config.yaml
num_hidden_layers: 12
norm: "rmsnorm"
norm_eps: 1e-06
rope_theta: 10000.0
rope_fraction: 1.0
bias: "none"
tie_word_embeddings: true
init_std_qkv: 0.0404
init_std_o: 0.00825
init_std_up: 0.0404
init_std_down: 0.00825
decay_fraction: 0.655
batch_tokens: 16384
max_seq_len: 128
dataset: "wikipedia_en"
MLP neurons of a small language model. Each row is named by its layer, matrix (gate and up: input weights; down: output weights) and neuron, and shows model dimensions 16-143. Each number is 128 + 32 x the weight over its row's rms, rounded and kept within 0 to 255. Numbers have three digits each. A neuron's up and down rows have the sign that makes its largest values positive.
After each neuron's rows, "raises" lists the tokens whose logits its output raises most directly, leaving later layers aside.

L9.gate390:150097141194129098144141153155161123149145132137128157172100145140159103133129160189189095131124086133098122127094178125064100089145132171167157106109111130152114154151138133103126138160114157128199135149177143112171161171115132158074145173199078097129135119114070178133161066123131101124070146170122140126160127102105124139164162088162108183146091097070117125117117089115115125083218
L9.up390:164113116125151122154115145162095093147190122129088120137140089130119125096078097123089141121125081160125093108095173059074143160072131121238181144107102138119104060126197135127159145154125125121155118156112179130109100171136050131104171127185149095138103112081078144159152086103112126129137088077074148136145130096056160144134139116139162172071101106121113142163077108126174109090167
L9.down390:104188092122119150091076154093166101135123131118149074050144115137017111061147178119089121151097100092125148141059133133138154126089145049096117147157091135091170126130156137171136115133106139132104123110132123108108071121081099153213202141049120125150117128138131127105136143133097140133148121123090156125167101189138102151079117131172084114113142136093145116132123130144098118182105
raises: "'", "’", "i", "e", "a"

L4.gate236:116153077139117090127106159161126094133130123145182100182096161124161117147141099138150135140130139076136160170138111138133119134164069150140055143088142075117085129085125107186163118130108134130179127159166085061068125101101100143118112136116085121084159084146154139127118138112161165105115122146136110094060120157118098201130148116135137122206153071164210111090171160110097169106131
L4.up236:158172126170110132138113111077119089121134083130136123061122092158111114114112158121134086109164135133101187132123095097070133163091094122100097105083143129127093088117104075132149097120116153141173112097113163127092135066159155142097138049157141076074142140178168134156072093106159118087176110088147086159111148123142130174108179139117147094134163144104169093103095145145225140115164
L4.down236:107152079133129165137082162129100123128159112120178126113134120104110163165104153103059184096100147151147131203112170120091120168095121141123095070160149105171066091118132085140118163096091091189169178197093184176124157096074165131079195125175065027125112115150112136136127195126221122126110172134103137098114117137158101157112058084107127122131136119120118133123151126126160128155157
raises: "ly", "ically", "son", "ic", "cy"

L3.gate283:139090105181178183132142114102127147085112107101155151096117160087128127149134145090182129164154060159127122115097102153136104129129130144107118075090125057146159157150128094184142143126126108123094152116081079133118114088097107160123094146228144118117096133129129100189059102099080173189129146124133119130118126130091160162063111087119083149131124081157061084170136086140136110148122
L3.up283:135167107108152131115096193158098116116110122146112145144152084161115127081082107045081124171115106095155127138138141171091094103151082117114148168054072125188174134118130130116079109135137162112156023173102081163135125095135140108165083174116108116153117107195103150163136080113175135180126109135200141112148131076104153170116157121125112151122154120154115146086131161136156123159120
L3.down283:124174125146126134107115126129144143170078163131146111109135060115133083136100102106134127082118165105157119078178142112140148204114045132119120132091148079114111127135124090115167133122136119060143122127115122179146143094073102112241181122147121124078099130125121109118112127137190183105123161130158155085153124167138094151132101178178194140128112244126136150116168206179133156123170
raises: "nd", "ers", "er", "bb", "bur"

L3.gate216:128083179100147106136132127154145108165143090133157100204085120059107107171129152155220102137104074117079104123075106126093151174119090141098149145131131151122023147100126139165165206132102114091131126144168082130140162106153164095035131191115082156159120153099113176108133044132108111133092116129168163126133135082162133113112131096077173123189108183137151104105165159159077147127177
L3.up216:157137160167027114068082129161085125144135137167061103108059162080132152157114130113204079120135137188106107112148161147111135144124132129084145134193132129182129116123156138115144142214107156076131153074135124139148129149142154062092090169173134150127161183132124135152149115175131100130121124159140125125197104139139070112147113122127106141135094132096195083157161136145106067110171
L3.down216:111114109125077189091084146121141154157139155118166125103162105094121130107143144145069218169135143113091153098153154133131199099132077087138115098198110104150134151079153082141161119149062111098154113116100137146124121091137108094119084165112138189127155099112126157196175097149188162145116183090089160132150139117130094089065136109108120115143127163142146122200075100102155067155092
raises: "ments", "ment", "sky", "sk", "ts"

L4.gate432:151094177112090053174154082079065142145153068144110127186104202159124150147160154108139111086080096139115131094166092103115155118155128149122136123102160142165127132161129123182109162098127182154143121099134171128069131136112119127123069113183124172159192115109135133104130151095155118210142085138172062118130129103059093126157083114141075184132154081127126120117098114144071090143156
L4.up432:114121061151160107083162134104143198120140115106107133155173148044174147127144125130122134165141157104107094109110124122164091112127078077185176189130172161134099133120139102087128097114136151151133165148117154142129122117101101130178179123120094166132144123097097181156119158109168120124173065107195126183144080114106104075122166182075058141113138111118081093127115179181110072126119
L4.down432:131143137080148119121138132178163153122139162161131145126121135076136119060086123153016153146144145159097110106122083118105109184092148146124151198120094118147148209156255096137114088118149138078105107192186138132091143146087125097197164104178136108157101079143115150153172123107142145093079126151097159089105118151114134161125121128137124152155149117170124134159155166099081125112155
raises: "ne", "sta", "s", "na", "a"

L3.gate51:106154119076090091149134104126117148129137116126114129116093170142126084163081096115165167177189119193134108154141135136108083144132118152145111158089159113096063129138090178088166125146093176146100142100130105114141143162104136182163152148096111179091160094189100121077087100145120134126086157136076067098125112095095122113160177136089112122215159132138124120108098161143054106098129
L3.up51:115070070105153098137186157137133137098127114147149120106121127135155079123149194093089134094122052135117152170170128144113160145130153071132122086092185095118129062114176119105175175138158135096133083159091085072117191121113102125150103155135145147088140178094171111067113162081120158139109160067113091139094144131107102114125158151104160156142166118099134111077118075149139112110138
L3.down51:143125085183161122168072169126185083106133149203088171123145108039105094089126127161099112144127088126138192155113162105076097111141183132113109103111168111185124090071158126057116163122105079134107168129155137113134116133169152163086146129136072154154109133099148110138194110129160140082075079097076119154119118144135142102133139137125081090203107091169097139091101121161114080122142
raises: "can", "ship", "tain", "cy", "gar"

L4.gate501:143093170159139080109143112131106076137114087152081116102126152098150142175135206163122102137165106081086088178168130161127154127180131147079108144065148104128089063117071130146213129164118145150198156103094128166125147105100133114116117194098120110153133145162076162112112087079109104193138129139102122128078123117132113136148080122123148128132155119154128069109174072169087121117094
L4.up501:152148131145192181105052139093112093122182095175124162096064061142122103137156125085137063126158143187185165129122135106118118136100146109154175141153142084096167165122127201138163100127166118130108156139090109120098084153165102125119141159090108114120091108083125121112145115072085113108135113137153148108126168131081117115184111147138123123054065188135077156118123061098150157097070
L4.down501:105155104089138170108129175101140143173152154163077107147131111174128157124108081135079147113122176138083113091124079091102098166122168120137133130187127132162117125112112096134150088058180150112168181156114148129120128134103169106206140082118173101097093146112111045087105201151103137042119094138122129137138109152125139141087123143148167122090128118148143083150169116127177105158135
raises: "s", "er", "ers", "ham", "ing"

L5.gate375:120118166136135110110145097106102109111095093116156148139152143138151125156120214175162108083115122101211142146106114124178106152168182102097152139136128069118105109174078115109120136114096156166154140138134118132125152142158194121062158112081116081137108153124118088175095038114069108164086076108150125165157178106144097158095106101142156176180178062098183152145128121162125105103116
L5.up375:132091116111116164120121083157173103113106146123185122080166096132080114113108122168124135118131135115145195163142176136190203206119148119146148161156100097080116128164137134109125139184159162132132141084068145124102161104090132144120124101145106116192096143134126063152166104171072107165109161095164126082144152146178125141163111105126135149108143070097137155127127102146147119117101
L5.down375:197078116180116105120146125118170080079116185126187131132137127062080195140136125122122099144154112126106169119125184090147137207070163096157137150197087109093114081140208144124103149174150137152082116095139124139093132116141167100108102140131118134172109100118086118137084133124136124083116145106143042135151164169130139152136161122092163184104140046114130134113167136149172129086112
raises: "ly", "ia", " ", "in", "-"

L4.gate6:123157155096087122104153113166135154150147091180073133154093160111165095143166127158122091112071121083093127150146101118127128100145115156123126183135106091180086157163142121149132109158145135172126188158171013161145185155097146115188079151092125114135154109129145155183129060087136172108097149116092113165140137171087107148106124125165102096125178180103128139096060125074100153162084
L4.up6:181137150112131123142081131117149152161152111092190118131102084100143130109111139131132133073083140068167154153164111118133113071132188161050145148135100126119123101140173115178087105093179083186121168104156128083086153107084080135137168072087151136080122149084150157092095152171151132077117111116100135158116085118150138101165101134164107110083157163113064171129063131099113121097154
L4.down6:101152113165190116092130128086147105126098128128186176098068101137167112076085103153037125114176103156109114124136125139199155149135113089141148128140114111098136119150224148132185145065144135139080210111149160137168157115127049094076180105137131096119109085093163157117127121094135137116121111159115193165108125122151144107105085131098149112122083161146131135162119126140142139157192
raises: "ous", "ary", "al", "able", "ed"

L3.gate166:116173097181139111113131159089145094154114155148137077085145206127169094139083154179082130088208163167108186110122139088128113125117100100094147168110127049127139123164086131100113145163103119122089146110159133084079137215150163133166160064151147120105145079160148058126123096144165056196099150165134110140049126112111119126156125120121130119123147179156127135159101119155154157156147
L3.up166:118076074155158115167181113074129109120129145149169180137128124146117087119121149149100165120186135130117120162105112091153141061146048111103143122098157134111147086113103157143132146086074166140112120113157112176090135141163115136172071135112126054139089116144080140152113095089085098173064126113148158188075154132138141156107105104153137164132134117136142147209121150061111141112087
L3.down166:107176191101089128093094137154117164171094111137142137082131137100145198118131078187122135087132132106138183106126100167215116137161156164178173156132120116203110092180136120119147102126104100151102155062177081107118183161074150143215156145097165160117158140112194077131187125131166103123164107137129152079151129124122141153170188114101091128120181128118141113137110123132108086123107
raises: "es", "ers", "s", "ors", "e"

L5.gate99:121121153184102123098090126191148149142170074136162146117119188136101108166185192098138077089093074087154119153064098179110150124107139146070118096134116069151087181138132112156064137146127138172118077130132107099089150092128126129097070107125135126143136148110125127161062094156125148131206160166120148124074109102130119142074152082190123122122156118050101090049152109105100104147170
L5.up99:073082111179168107140071111120162155104133108137182155118151164138118153101135150156113083091049101092088146104127127163062129130109111115157133043077145129111120160108168148090118067155131178166118108095092168127064132097100096086150099113130101138141176175121158123118072149101116128084175159175054130169104105147138178155100094171158151179125104114072143133029104162118152121102157
L5.down99:145093183128146189095079081116093111084131171131119154128096170169120120137122111180107128064090154199116138157118136154156155135161172066174174142204132063127129131096136105122106122149117129185108118129069106113108132120071032054128086102179084129169130164176094090147175142126174150158114192197096110121101123155156113117133102155169182103134177136172084144122113119088162142163136
raises: "ology", "ological", "ologist", "ist", "ists"

L9.gate83:107142209129142075154141081178127131162124132136143166152149119135173133163091179115229143167052104174115119159106086138136127086128077126102136118136129116141070134154108076186151094174136117154156134124148078136183155167114174155112099130118093125130116100145113129164104119067135055144069143139104159093105160102137084146170112082200181137189132126104159099124110138156111078118089
L9.up83:146158155119104113194144123183194069154135132103128103188116159103160148187081099051157176182094125128116097118090114126133128084110090086083154139143109128101067154150128077194094079160104119163128143088156133088164133176172105148129150111117067134141116180144149106094090142138161124157084155098124117107126167075131063133192139053129132105153110090126114150090131095169152103144097
L9.down83:133118126085087106145163132139162079132062133185128100145139191090096092037151107074160115161177159124155084129136090119138132129123162132111159104185142103080113118132210187171057118165126153086087174104110089107096152146180123099123113106118139129097092132127162124105123160172118208140118112144107121148095190128144120109138177124138130133067064115195176133080100124109135133152173
raises: "-", " ", " \"", "ron", "—"

L3.gate285:159102126112083084150080110121106133094109130149174190158115116137231122164095129125187146158165133144097101135153188155153104103097161110095100091155166079108117127107144138175064090129122125124103129123179149128167111118169139099100162100120137117162072123097124203158095076075147151134089136183165157145171154179138099156191129138108112103120083178089125189135087162116137124100154
L3.up285:132109144044089113141112064202194133101134075170138111154105124124141072125093195183166164046115135096091126186136195151178149106163152093113114095140182116130136120062132150130156090151148141146130060155122093101171079137134119098111126123117123123153155090105160175129060110111128156154166134129188161168171095111133139119198087143114165109103150112093157130132142148105069163087069
L3.down285:166070135121077162139145117097155123100128105140150143076084106154142121048066159136165142092136140134115148127134134137107122147120168118114095153120110054184093175079255095149118068090090116153165121156133206084138166087134090072116115164072172145097142155140146106114145100152108133106143154097077126171114131140108102124086095148083138098135093156143133121143158105127163193125151
raises: "es", "ing", "ers", ",", " of"

L3.gate509:108147144099151120154134126168119142123088148087158159175183187141192146146152164086086112166145134168139095162098096126138096113143156109148129196092134132121054171111007107102076123163068106163090156130166108115117124112170197132177158118167098145110125165164121157120059163157059170164107099182163153126161140157105129115138149090155160134183108146144099129107129146149090169151121
L3.up509:103133109098169153124165175131086176085052182104127152175199142130182139119113144107079104190174138159170127152151096119124110143144142115159135191100122123122115150120135148123129181136108088162084156153126161092099147092153169115172083141177110123099129178156099133130083216187088128140080108161195153127139151180119116133145139131124156104128045126153131123171150130124145170179133
L3.down509:125129147158122140136080168084179105090105132158110159120091126138146162091077140118107106118155157177063131098099159139136145150120139118176145167146169075131136115141218199148174090122149121114080160079102150088132152087100065102172095161142159094127053121116162170133170108117128095107089153096134133112082156189145120135107137175147207112099146074143144092112125148137144153127091
raises: ":", ",", "-", ".", " ("

L8.gate395:140146154179073144155185081184080144146141111168141138135066188150151119158128093147171086156105149064162184143130078157098102068185096120065170061139096150178128146159110126147102093099125134127168100101125073144130145135141143147103102158143132118163179076166118161158143093085140113137099130160153146150134177114128121122131150119189068135126107097113093079094094097096105154185138
L8.up395:197112093136102131136112147093141173157136100122115125143160199154166108152076040142155128118139136158088120089115155140145136145075117164112089148080084153169144079166164172181117155151168149169110109101156125085152118157132086164110105110182102089093124141139159124065145160104129122099127173162123176123115132075088103153154144117144174117114082139131093167074102119184170119162096
L8.down395:124116101085164140056055141162120172153125125127136138139100118147065064091163140088118125153132120170135095095086166114146135127095108118171123198145081115091168086114090143114143102173135144120153159152125203127134144121078085114141144126138178164130091116155129104120113168135139086128128093131140079103179086127150112153134148169120194165148137177104118155184154141105133176143091
raises: "ed", "e", "d", "um", "ts"

L4.gate400:144137124094126095154128150153153091112137106080141161101113148121114104124078194178109089118051101072105088140104131157097173214076126148111139200124106138112095046135097193063102108128148130140088103180171110155102151103120135141145083119121096164072133059198155119164072173098123122087148115102110136115116172157105074112177122087132118124119107121092084152142097129115113157099146
L4.up400:137142184121110109133142147094140116158119105149164156088120114131149149102165101157115113111101094125095100196099143141221144125145086091141109112122123087138134141136144112160142126145132144066141122164157145139144155080121092138111151117166179094184027106144119123143170160130184125131155132154163100144167133151111072064066106069103176129144127111155035179109091149108094103132160
L4.down400:145077117123104131109087199115110154154089140131119104126116094154117194199144070146148114092091062114120091155152187173140049127139076176131142189121117134147136174133087076183066103138111118143136096131083162111087159124113139129129185096116132114160124099108148101122135134148188137157094114134068142127183142083134123159144092080127124067157088149113138156167157086114077114127119
raises: "ically", "way", "ical", "ic", "dale"

L4.gate101:108125156164078103108109120116143120121106098131152106140145163098203129172157131135119068098135085123186158155104062125114025121147103151095142165098116173116069129156112135137139100146028164108160127151167110121142109121148142142156117112141094090180163151092092121131092177075117177199148072139133167169085093093171074144142160144140080161182178143178151117152128099112065118145207
L4.up101:135118113144142115135070134179119129121106118126142117117174087086062161096127080139061096123134102082158116130124099091139095126136148136138138140129077148152116088123221173114163082150109139093175138151109182080122086174132046109147148077169112096153137129098167121153120210117146149141207104112147156138106095108112102114145128184128094117069083153164113126131133107126138133106183
L4.down101:110114106125119158144133126090145119133104143155097144138173107175094151072088144158063122106160138141114086128132168100072127107111141113071100140178113072172164105105255135120160092118126130147141118108078163077109106091109094142190125152163128133116116080059145130174162132134114109069141116099119133160101141168115121094088099132142160097105116174122102136142151088111194164151069
raises: ",", ".", " in", " |", " of"

L9.gate182:098126138153119168115086110188103125131192108149146163144103119129128116104106133117190167123226130086106046113142098129146137086188098118115081129180121145142091154081125123161171122089137168142112137088180097145081126129073115133023113163126146134154157135175138159119158068112067163101110128113150158109181088069112126199142123106150119107130057133157145155128110123138113075139098
L9.up182:115188160154136168138106167174159185096165133152155077142160106110148130101105069092137099140221129108084092120157129123160109051138146150166119082164121091169119113121198077125106137088166108149150147127098102126062145121083093151107137157117150137103160125111099173150100124127076200085118122091081130157174162112059130161149117104169200145126116125134122191132128153144163146112143
L9.down182:132113173168157121046170122138123139184125176127174107166140100064136152003070160067108100121140138142135188155168097110127154179106142147144118111112125131149107086238210157122149159172111111095089107112080159159120148115126117074145139152163139127132121134135116091181119130152176082174102123147156107141093095080127117140090157110109088134147154134143095144146104130067162169123165
raises: ".", "ous", "less", "f", "ary"

L5.gate257:166181122138123110112115090139125139128158132113076130120109105126143125124166212201126149118151133072165164098096101103097121121151114136066101157117193103134174107146108072155107191125116165130120118102140149114125126123148150148170137129163162133157092145102029134172090084121136111116172148124130134105179130176113119174162079086143136126107170094138171039097146113086190039113062
L5.up257:136133115164117123127096125112080133091139132136117170102105158109157127111104144152122152096180112122166118121104138085202101191175116114148143189113139192089124131123124208086152153195071164152152150093099104072167103057152109104131145146095174130082109123141084097113149140114113101132156060103145137157136126192107136085082166084101106096109187068133130122118107105118140171141110
L5.down257:149128059080112119151141106130180099093125144091153122112139115185113123151133119151097071137143103144146165130099107113101066141144124131164163174100132079152108073134113157147149116183137156108027120111187100091099104129113105164065112111141113125152114176158078116152141109140081114122126120183149154160096125115137188168117129089164169084151148111154165130203122141165081127136137
raises: "ure", "iv", "ural", "ow", "ors"

L8.gate439:082188097063102143154128115119123154142136092182099124177150122062135126170118122110105153156145132156097053174090133102132115171106090089159132136141149158155121101122123123128175136121157177127128125138153104119111171134136110149118054176110126084142104133063140159116133157157147093126171130122114126128123131146077160150064172112138085153115152137075157117111117093150054118124077
L8.up439:125158171123145115141076106115153142120097094107141161168140109137099094108153107158135121122043143144079108104153189118121085164135092127106091091112143123179123049174146115163113153105139108149170107137133152090076155143100144167155084091077116113133105131118093118091167102115146159092163125120041084085145165142131132169142144107119159139134158176198150123176126164149141162120121
L8.down439:130145132097058133094218118150134144094154078128072078117119176096137157063143125050048124133114146086159100155100143181154126182106143127112141115110129135170106158182169110115137099116158122111098131119141146129156157146127125173178106148090124115149120133123117098127154138138138175135138152108154158143122115155123132183148113137187160101128106124096117132121139112132126157144183
raises: "hy", "ment", "ty", "ments", "sha"

L3.gate377:144114086130141050156159087159092169103084125083147121153144134148180167199103115146172159133147089126157070152166097126154094130173072158071109125107164215138136105135130130117129178119093197109146112145212078161098126134198138124114115130133145168098120144132118144110134178132134146148136090157120176175171090088178090147166098115142147110119162124168127121097118102069103129143162
L3.up377:186116114173141096124145123073066146091124124106164136185178127123146132174119110148140128070124149169188117146133113072153071175137069147115105130188142146169132103092161137131125135126102167114126176140121089152159098127165094163150061125138171097120110130087088175147124111118160138097188059188110170171172134102117060138129117147143110101116171087158091091134100133118103136146123
L3.down377:116082151131136132130114184179170107131102103108136115092119188139094099000095126116116143142153119152112147110157126117098138136103150127156129142158131101129162140075255104129114135176140139130149187150133113143118125126097139094157097139184117119117087143146106098119158115177131067096172128077070085081129139138090138106154169099124151154085128136116144129174132145166210183135131
raises: "is", "s", "a", ":", "e"

L3.gate294:109138135120118127134109127147089134127190116114120135170092090103121175097158123109151141166077129119052109204126153164097123059133118069139078119127127106129074101064138173157109139145100138115160113154149101119079108083079138093098126118154122113122135174111140160114157131144102153148123146176121163124114098145166135171106140108092141139199097133086185083086164106157117126104161
L3.up294:155121151114067119108107085066129119103133180137138126136092154155119136112133168111133122111163109069109098124149194106191119135137103109175103156161127139109132156133116129140162066179125071158126134175161106157147035167169058145101076166166145188142107119164147111168142107106134136148113157138091099133118172125102162121058154140120118086149119130139158107141136166117111146145104
L3.down294:137129108088101116060128239099168189126139102148122141135119165136139148147120165121103123146147118089090150120121085177096196114157124091160138146155190170074123148109151121136164061133125085135172123099153183156130124136099173176047201138088146065125145142150095137119122124187097172136135097147135120181138116191172160122045145118126098148146099124093139166175104152115149116131119
raises: "ment", "ments", "ance", "ashi", "i"

L5.gate462:138121144114149092110109122151145132088092116169059136139112132075186121167192181155128130134104129146119107193089148146100061135162081132113139153130097122140091120093098152101112116141112104126144227122102052097097110135113167178138101173095162159127131085129066126188065118124171130131073082154121148184118101128073071139059106110193146119124117073139142177070143127158086102108152
L5.up462:114137108111126120084125144101139118107101117188109124103112123098134115086107168150098174086117084123109109179177133164116138217117111123141112136170061075076135110129147102152050081125169141161172142109124115091088131103106145111178147093169156100081098135135103105156129122192091113086109140126112144125073104141054119083085151112138166102139089089088160156145132103182046102079133
L5.down462:121094077174127154073126223125189078142118101087121109130158124097123112136096153149163132088123089102110141111111164155137136165097063114183113150198059147172127145101199138133098083159138126161088165122132103150156138161118089083096207104163140122111150134091136093174150128133147103156134142074093062115106145157148167140127154175080127089098123166089080145113101135134157158113143
raises: "ese", "es", "y", "i", "o"

L4.gate494:154162124116134080148187122118101072093147167095105145163145158091166089193137170144084192180155128153125105157142112184072153118198066147122112136074109131149167101149115174152141171081040069179125231126129152185128102125126120151088139159145147135115123128097108157145129174103094161076108128047126153149057135175164086163090108134122162139143110128152136155137143116147052162139119
L4.up494:132129149117168134160126151108078122130147082086088121102130115167141126084152116095098115150109141133139071087160148103101132076105119180194104119137123098135136120118112132143150127160081140102209147169103153166134143103137098072103166077138088179154121146088109150139159101116183196125147123124138142077043148145131078166163183152119121098166131171157116125159064158144140068094158
L4.down494:151174136071105174116153095128175106138165138175181193208129133141089116194085136182096165119140133077115172040123140148128110107119146114153111126104080124188117157111169158097124079143049134146088158180134209157117142125115175161113106150136085179185128164114158113128109148150160136117149110154085118166156081194109178131105180140146137173112115129130083109189173110133100111127098
raises: "ments", "ment", "ed", "cies", "y"

L5.gate58:105146181089111134138176055146068128196118122167090109132108170104098135170204095146119106142111150107129154165167085109153094093144100077094130125108109163107072139137093151133152107159123174120111079126125075197081116120117184183165141121104096190183173108127086126129077132118138159183149105147146106168133165111115096157159128118112072154169133115103114135064158055131125153130123
L5.up58:150159133108131117163146127180130177173123138207105128092165147096078134132150061129061132089114154102144098139153116139124143149135109132136150119085157152124162106097157111087138122194150106117109089148074141199131076133148088130166158135127073232183148118118081089131106130115125126177071127121148090083158096108089143134142130079123083182140085142111109156112159161109105096041161
L5.down58:132149087074101124111132206147124130115120196129142100116172174124115123075090129101012190126141168102029137098125153083120154169089148162150060125161141132118178104161217146138121130113138077159129208089099144110102137142120127085194105187124172110117108124139149121091158119181131146091119123092125155143151106138136212140119159136094154144068123098100121169161103177124111123160091
raises: ",", " ", "s", "-", " ("

L3.gate330:102112134140071128140125126182174098139146075107087137092144097093086128091166149102168161058205092094177084131141177099118113137166152116120127086120152125123120158116135120170148078162114126109077120145118110131124141069128152171154073161152107085183128090119120158084156158104100154183147124150160164151175140183133143200142124109129153090198090171111141135127176077061075165096141
L3.up330:138096116133069093108105163137151143135191084087079127087152096100114135139160118154163162126162105056125108159174126137117110151164137134160092112097145118149136108109184106154150138163142141088126158176124109107105151174099144125130098121129187058164130076160097146123118135104077185151121113158124209161198161141148107160095127142137187098126105103117133095060187110121097200102176
L3.down330:118126123115118120153102169109164145182100166162143094132080168119095109062133127153067087076160121116111169100195078163116087168109168108138128122147121127149126059124227120158142149044121106162096164091163098154102061160151124129117117124064135109107160118113200097058122182130112151103142184128131127134123127076063183103127137106112111138080043113117129143167119120128135149068090
raises: "er", "ers", "y", "o", "ing"

L4.gate389:146150170148155195136172079124103131104112096167178113093152154112100166116099184136183102133136114098089127142113098154134134086119139158073163107121136162097167113181173143153157139125137146134120151171111145128116088110131118098081187115148168110127099081093053137140085158104145125217123106166113160129143204186149130162119099107120166111106126128183104069072141110142100110122105
L4.up389:155149112178147142074069099149138116115044117188157085129170123137124070075128187137164106099167118106151111137123077151126138070102104164113176130142130129145156085136115127157124134121101217173114092135138115137123068104117080114127132106120141139151159163109112153134151128128146092135125119152177134123154142118119124131147159126089103124139097137120148087156127120101128220152159
L4.down389:145175120087131123138131078100118146127098148167163101173082157076125090099136165171137130126139085106141155124177122103062083149072125141102143121178073130122178061119196095146100105136144109121072166128177192158109094107110094158128177067113168129125116228072147097109100158115111154152146110126144152113155133158153144076178164155055163112152094151145037118146096139152144113112117
raises: "ed", "ship", "ing", "b", "d"

L4.gate463:109103114128152104080149123071180105091064149078107114168132132143148106139145119148100181112160156137191089162148080188123118164103135091189092111068123146142078152106116111152148077127156160158163137166114048087153172060082129095157114082133104069117152054142150117164116137140091113146106112089136110109087181152131098128145157102121082103125190155145128126122166090097105154153154
L4.up463:143143162065058131139092125077064100129127129119137149128160097175162092104138139198132139158147108097199118194104090149093133110091143091134163110092048156144129133158147136154142085126090144119144096145098113215115149174109118105129171116162121098169156116165124080133161096097103196132138148137113073087142165150144100179144143128147082167104180190138121130183116102128155082134153
L4.down463:108145136117145143110101145146168097167144148116207138148110133147125116084140129166054149109123146151129099230117167133105150174171151119216101087145109154116179146096176144195118141159164127140086139119139098088174147119093124111160157066176105092190140121159151132084173148113087141144070106083108141154122160177081098164167119198115017142145152089114171118128144135165172169164091
raises: "o", "e", "en", "a", "u"

L9.gate93:124112147119123095165144117192144151137114098138141116101174155118152081193151138189155130096111112124201164177143114176180179141150176153108160105109170151133114179153061172122133127084086131088129103208078106136139129114162148136113130162137118067081118066133132175102099150082151115176177111149121152132147157148150095094083184134137135108166158183135103043136151132085135130094122
L9.up93:117113127100137084162121122152123093175154095090120156154171094105162135149152119106126143112097113105164165209148100093207158133087151158121137165126151110092151158122116137155209120043111131134091149182100079153184119090095124086132188083101132104098144116057182152102120159140065101176158093181120137144147132161148102127112150137114176164175137177162094096156093168148089073133142
L9.down93:085133127170082130132102137122112156125107117148195143121106101115127181027144129121080115138098082086078118133083160102179117181131117137132154196159165155077116150107162148095124083131105082196090105149128122099076088106140174144180132120177164068146053077156162170169137163139107107095150113162135137084135140146095103114142122146126138111209081172089142163148061168128129099149116
raises: "e", "es", " about", "ous", "a"

L4.gate488:141108170186171087150193128135129134126095118133111137155174185125226128138254116097090154161142117111123096167152120121076120113146114154099053181113141145091083145075051142153096161159045119127121115141132079162118163115173194136141123151163135178100141121120154135098123164102161165151124151158134095153140161113141121127132155051119128148147198169129142149097133124114083172124157
L4.up488:136177133158194127174197130129126169109168107154125111052147122133118108111197089133091154123145138128139097076069136123131120154159080151119145158143116108177118158110147089143126144152140116111100071186053101204144154175138134134169151161156065124124083119117131102093141147133108157134090175125151114112122188129146150154189109120109154171141142119164089129122086090147115097116171
L4.down488:150134091139132169140093198139112148095079152082113159096095158182167128071054117164076153132111173146126162122113121068125119136057183101169114131127135128127153136141221175105154132088100156148095136086113104138156102129141143057176153103133125126109111120106136122079162136140098123125116157155103099115087164192116123116135130155184148112123117125170155120151204128150133179127110
raises: " ", ",", " (", " |", " and"

L4.gate345:175119170158134094122144133144106053091118137146128108135110096106122092132139141170216155069116144193118166165118152101094090103113161076125115135143186125169102115069132139126062163074137186071111178127162141198179134157161169193112119101143148144104114115153101148169112079157103128146160102131145105147127123137109123081124085166182139098162165192137078125183141108188097135103116
L4.up345:091115084108114183086061104167117173121083188156112110125079157198150087095177168167133168141115131093098140126168159096154089096090139142096135132149088080150103194143097133165154103160103125130133176157112090131127112165086153173089176112169161198148103127152148125173168103166138149088113140159170137126096152119124118151133161132165182115147105151072084098114177133122119165116098
L4.down345:142061151075121073108189172163154075118123159152111110134125086062105132134164122126090105112122152102089154170149173091120155203095128086126175127136066144118114139101129111103105087144166147137107155137136169121188141055152092125206132123143103093172119119097161142118127119164088158152146136103073124157116131155152124128048128133115113165118115201126143159132123107100126153153127
raises: "o", "n", "i", "e", "r"

L3.gate11:084117108174118079143079199176128147105113126135089170095108142100156090166151108132114090093108163172124141134070094129138068091115092122119118128084150087098103106051112162111178118156120149140187115178171152100127155100137180132153109118105106133156105080118124141156137105095138163157068140129141058193110120106077172095145160145120079139127167112141085100123121118058093139087114
L3.up11:068112179163131149131095083170119152139119180136125121105159067189068152150114104141141162127196149102135086103139127093166091151123128167153195051097132138108080123154117125115130118152140156097110107173083151193169128133140151093129155129172109136134161162137149156180126133181101094126110086194174095108108151144141150160084180125127122122157077095143116080198160149135185171118158
L3.down11:173167125079091132086111144109088088164096091124144105152158104131091065153021114201127085189105183177139100152147157077143115135151125146155126070155155088162123129125171135094149146100157103149106120159147187135199144137117078128193107133132201128118048126126150150162137136124133117129186129108124124127124124122128123149120144156081135058110123121182103156115131124160179108077159
raises: ".", " of", "s", " |", "lution"